config.toml
d_mlp = 1024
init_std_qkv = 0.0261
weight_decay = 0.44
MLP neurons of a small language model. Each row is named by its layer, matrix (up: input weights) and neuron, and shows model dimensions 186-281. Each number is 500 + 25 x the weight over its row's rms, rounded and kept within 0 to 999. Numbers have three digits each.
A block is one neuron, or neurons of one layer that tend to fire together. After each block is what it responds to, as a language model described it from the Wikipedia text at the highest values.

L11.up275:501487482516503496503503527497482529486475490530480505476538508493508532497507493537484511461508472509469510499481453483505475513486497487555490498513465530477541517511452529444501493503526505503514524486537478519507521445485519493489520459503534482506533475493443542524476516533526477511
Description: Mid-word pieces, heading equals. Fires on interior pieces of words split into several tokens (fami-lia-r, dep-lo-yed, en-jo-yed) and on the first closing = after wiki section headings.

L2.up130:545563522454571491511463538513514524474501504513527497479495493531558491549513477475526514514529516498514494511481481542518507486493490499497474483490480528514508530484486495491491520484491509466493472528489482448464535488502482489494478476467513548490524528486517500498433492506509509513
L2.up304:510524457486520482503468550491470495501512514518500472458508531514494477513515557469536494497547485447528470491485502469494536511524505476516535512482486495502441497496491521502519522520493539500523524508560458463510465479515484485524511464518472472535491497505504499489458476494515480536
L2.up335:537507487510463515491508488515494523502517537459498455498506503529529486497511482510547491506478506483499522484481467441489544475519499535479517518501463500532494512485468468482481509525485505483558533527505545484540533498532475480508491467477492507525505489513492467502489488516503480563
L2.up338:454484447561504466473488465501461526511504489512485505488523484482501508497512500467514511535493499527525470502485465511473556498529497504514519502517499453488487477478505539471510488516509530514485532547556462463505520509503459478489472485500496480492534530457525553488515430525448551497
L2.up457:530505492497540436484502462484483525481513513499487451454467533454456503526512533511534496507518508500515462480513539500475467503502528518507566499506483510498476529481530499507483488511513522457502481492475503538496529537515464493504518502499554546505495511509462517537480451503486496500
L2.up543:525491491454502467529453499480509527493536566528512475452520505490521531537506523483510516533484492520516538502467447524464520518515527482507510565512510474517471511478515483497515503492487508515486471500494501530541536504462512509493470500503481512519508505538534503567514505504512475557
L2.up629:529477479464502454508467464492540509460512518473498492463434575516497491501459559549478502485509514521524506483465487522542522516526519551514554504483529509493499522470528533533525498490495513488520476474480498544503528527497469500484496471528466524474501496485539520516480489506442492516
L2.up822:552496441533512529515503516511511505509490507545533462487488517490524492508516501466476475526495489481514503517489499467499481502482519511526510474488486489501515497487492548484497521491533491527513536518494429527519521489572500478477535483521510488510539541495466505520505490479479459509
Description: Word-final subword completions. Closing word pieces that complete a word split into several fragments, often names or rare words, e.g. herita-ge, Marria-ge, satelli-te, Kumamo-to.

L11.up397:517497457506458513519518468515542497443473461494479566482540501514447518472520505504496534521492484510500534458508507508556509498531486516518528467500486460520510496481542522495501524481478484489515461502488458490514510490485494483509518488517481520457485463492511529492531474507475515495
Description: Mid-word fragment pieces. Early or middle pieces of words split into several tokens, often doubled consonants or Latinate stems, like cont(rary), aff(air), bo-tt-le, O-ff-icial.

L2.up140:533506468540503537498487491504523516487520493481492514506563513478493521506485477477508511472485475536487557492473458515492497503482520491478501485504532471495509486516528486498488432480512450484515502512458506473492495460466538519530522499477508501520501514515524508482556515500511518517
L2.up154:513504481487527508521483475536490515482518493508479507538484467476465461510527499484496490504457429489538516528497473472509527504478486486523533493485487531467500518503529500470476530500530521478535495514522523505488486495505465523499505486492498468495465497494530483520497492508511531489
L2.up199:485492458509478446521493458528474494478506528469468513528514462462492500498487541508472534517512494511525448518461476529495503477510462501503524495502463509506528540480464571509539497526499436524539481562505499508475501472509515492485523520516539468501491553549506529475486481511509494499
L2.up244:518505492521477485554505481521466504507452532536510495503499490500504506490510497501492498470493488468520516504464482477505496473437493519480520503504520496505550482499513479527541478516519481560467524513477451510521465527478497484471491457473509503498484501515486508471532535444477487531
L2.up490:523465468523513497497501502528513467455505507512477490500514448504528516480486479477495541483527469530544448507505482478493520502525487512508505507502470512522524476456473472500517488473535456548514479514450466502481514542482503506484532492502506501470486505459507504508587505496511525502
L2.up514:548503480484492531502487469480486468520528443472527492485456517518512509530466450489519505490455501500513532482486476487469538500494499499518538504489495496494503516498449506526495480497482491453530526498501479468479531538461488467475489464538485493492485513503497500537530472534475543511
L2.up891:513491487470510466497518531518507479516488461452489508542531542534512525483475507473498516484479519483546504521525499480528493497522492544491475512452515515563501485475491467520516487508524493496537535541495566520493496522453515502495538471494502491543486502539521529551491527529492514496
L2.up918:509513488484484442489507496497470502505512505516504484474518508476529470506501507508503505514456489497549519521477515503492493519488502515487519505469509483490502519517491476497495479500556475506531470542510482465511492530491513492484494482486537515466502517484557538512518484503508522497
Description: Mid-word fragments. Short word-piece tokens inside a word, right after a two-letter opening piece like co, te, ne, res, mostly in names and places (Ne-ui-lly, Te-ane-ck, co-w-l).

L3.up150:471491481537532527493489472492499471493495530464519488517521520537496512448520525500546529536491473550482495501489486553517534547494467467526488491506554475511506506510486482490506513532536531478536515525486475503505498506494467529462504529505506462487501493502471495516518507510502479558
L3.up160:558511489484535476527468485512454534480537512487546493447519497508526501496484499503508530544491499478508497494472498515488488508477467506492524467463463511501483512496478498497480521475460477487526504479505494524506533508517481500518508473501542519539490463501481521550471461518522535468
L3.up291:470529527503466468504521490495519461487521535486492481544518506474543441478507505516554480513512449553474451492463492492540527465510489529493463535557506493463509506483480529487484524489478520493510504446507502527502501513519535492477474486464487488504483485530530527542452438487538509515
L3.up567:483535499531499515541476477536520547500520515523469474477486518542548556507455482521505522556494470514483464513489477519532527499491501470507518520501493515495500516503507549510533485483506511500512512522474492477492487484457522502491496493421490510474471447472507533501458484503532481516
L3.up621:526500463503509510489512451512504509481537478518463521505478510531488506479445515476480521521475515502482499492493511531522499541499496467500514481494464491498488467486525513514545531487503471473541503538471486472472479491508460481478521442463495506483515513520490551531497459478549480498
L3.up635:502464491486510496562488469485516482494491527487483469467534494453530477525503519537487529529517506482536517536445495492498525496454484514479546465501487506491531498488499497516515508507524542475473496551480480518510514506508496498461495491497510483503499489496516497504468525501500465487
L3.up715:498523501478516499493527475486540510478544534507484503501466510509463502522442512493460547501481521496525464488489514538556532484553511490482503495561492511535561525476522524493494518522511459500492503520464518483491479519498466496530525538559481494495461541490528466487477467530487472481
L3.up989:514492489519493520479467495519516505505517523496477479486527493506515459523478474451515488522533498462489520478460481504514533502499473488480502507531491506498512560504490486462492473547466498501557481538507490518508511500490474530494494497514536478544464542537476504496504486469501495497
Description: Split vowel pairs. Word-internal pieces starting with a vowel right after a piece ending in a vowel (ee, ae, ie, ea, ue), e.g. fe-e, Cypridida-e, Fra-uen, Le-ap.

L3.up85:520512491482482469492532478492464498503531513547539471527474468523534458460505487536524542508486541535455500521484470495531460476465549481490507505495517522494535536508478494529517409518510508447532530482450478500517505533483478473495532490515510515494511484488528536512524544474488494505
L3.up117:525501479475498497503495525511487493493537501500500440459485510517477526475519519515494524473489514534494528520517477535494526515444482483425478509481471494523526453494501526476496419541465474517522527466541485516534513494511438477541495471472546504548458505506470489485533505496514517511
L3.up425:507488452517467504505509487504483499544497508496456546506500458504519504529429522465460561501502527497514493492508488511510498512516500473472508469507519500511539474529457495492513471564519478503532516504470506472532532485529527509456532479467507486514500580505496520489521524507525472508
L3.up571:486493480490476530506488505475508495476520500550527475476502477497487493479494482518505471492492514507490489512494481511522497497514528491503498518495476548477529475508490489517519453549487509473500508535478471466523508525509487460510504486484479531470531479490513510511489533473526491531
L3.up779:476529509487484507559451538494499482529525506492484491473505517494499527474489493540484498515515525505510497522467490546474461529462518528455529478533532537512508517490472510523550453517512581496491505514476473492543565455503537502513535507505493473499467473499485493509500499505526467559
L3.up822:518476466466503493502523469485511537525478505477533456466525517447542488492511475499486500496515505485457470488506492528482493442439481439505558498496488570512486478489478524505509521513530538481479537481472507517528488478514496473483503478513521494464516488465454530474480528468492500554
L3.up940:465478456521549504501477504510545464483490500476499522445530494481541512500504452528509486499508527497507490516490501483526468492501505501466514506474506505537508495531569526523506484514537512463498480505513486493516529499486488531481509496517513525501466522514516504472526497484536535535
L3.up988:498491514495491519507507491507497502490526517528527500509503479474526476500472511517505482514484506526469490537467502488522494527500472506438501513518501534541533543505520502449488459494497497418527563455430515502503482528533530534489524489469496457486515517527508517487528505565518499524
Description: Past participle endings. Past-participle endings (-d, -ed) completing passive verbs after was/were/be, as in stored, fired, protected, often followed by by/in.

L2.up51:534482510498505491490462474516521492471516517482498449484532460524485502471512464536530502491520463507491502551466475448511490515499545446508491474506502512498518538464482465505467468538518495479509504458510463508507485487532522512479555492498572523480523477515485500519484506492544524528
L2.up131:493533516470451464465482513474496542495504529478499460550504479523517526468500497509510544479480468521516480498501473508474453478536470492459484482468502549476494502537481473490495457479504501473536497493497556492479478490468530512512521517503505464467480505544505505519511531523510505502
L2.up265:532456477484523464521502504513528480517518468519520463474493498481492507460489488507510525502471518500529468475510495442487479472524526517512503500543508486527459524505500482509507450507540504492543510490435492523525503493530516494498563498472568534489515507490465556507510524458532550486
L2.up508:544529472483488497488485504493505519502520494480451478456484527525460495517465499475526493482462531502482532540489525552442483499543481505536479467516489549494493479475485476517494450497512447462496519509487518460498518500496504480526521476482531497538470471552498516546502536483521499475
L2.up578:524471495521482492520504471481508493475485493473462470490522521478511476444443523444490472466491483503477483470485472514497495502480490498501525495461487486482530517454499500500520502499489471494489491490528509493520516485497488471481511478541577487526507495563489486555488524535530495514
L2.up677:521448505480512517538497507497450551482485508490496492517520492484491495487481490468482523486521481496508476518489496521508460481504470477496494457480479520425532512520462560519476473519543529490520482524496533506539535472512506474445530511501542482506504508545522492520474487484500506485
L2.up731:505490473478491483506520457466519510456523548523497419469514480548493508496497521487525504490498532544506477446493486452505490517484515447488470478560480484466519519527491529496462451516547515489504501519484486462522515501515486495486494442473556529505522500482509444478450490512483467537
L2.up990:543490484474478492506502491489479507538491534543513476448508483519498473470535488490503556501515531525518502524494509502486494462449483478564524484460461522506516484510479470502490478517540508460499540485458470511506526525526473473487521473506522523490543516509523511489529519486496475510
Description: Past-tense -d suffix. The final "d" added to verb stems ending in e to form past tenses or participles (experience-d, value-d, charge-d), plus other word-completing pieces such as place, af and over.

L3.up25:462501505513497451504454518526472463447552487517474440530479439529476516454518509530496490528499464519530532486495492515510486472518469456467508480502469515499511505484501505504473522491548480504523498538506501480506542492483492478531520469482540516481454473510498528499467493512518528488
L3.up139:498520486481538524516481524470462514464511509501517495464503458495503460492479499495460457498550519493509495528500509569486535500504545468491495546506495506522465516538510538488529531478537530464519547495518504494569517549484458468470478486493513486525492479472469542538500486498500525521
L3.up192:497488478483517461512486463491519537515513480501536486524502499458533477536480512530457519497521501530513488436467491499566524496529487492496491519473510507571532534513533486520474554461446515483524523521517521549505520551531510533479525519463551516521546492484508537509453487549495488503
L3.up241:494473501493516463494559473507496466488511515513507492495489459428505455481467492507483543471533493531538500502470497517507482465507489517487487497482503536540472504510503508470498499491507515520530490521451547472482484491500505521510505470481499490476479532481447516543475513457500514536
L3.up404:532502479509528478489483495491523515518451504513485478485519494459510489505456530473501486566523481498509464478487508462450486507506481504489529489487554508458525507521510510542489513523517506503526488466543538523513552511517476481530491494485528499490477533528459549478429472450525514534
L3.up438:450488507505479467502526543529508531497472484468486480526485538471537479475469515543498486517530509505516476506503515523541484549467496514491482518521478516498478533488495561479541548476525514413562496496515509471504526495465494457559536482500511490507466517476502535500439532508487505501
L3.up470:546471454549532493488537562511516520462499532508503480506523482503494500512507483504481494510522514493578471512510478519474474506496461521476511496515519528484479512477522504495488494538500494514521490486505524491491478495511507534522489499505517510522509503478489501506468472489491552485
L3.up716:505473485505492487538529521483511499490523492520434495524521518475491453488481462470480497472504486448501502488496467545473456492527508512474527491484509514486485436522495482499524519459512511519505442539468506506528480542456491477497530472479551482486486472469493548545483494496543555489
Description: Word-final subword after "-i". Word-piece tokens that end a word whose previous piece ends in "i", mostly in names and foreign words, e.g. Jessi|e, Serhi|y, Monsi|eur.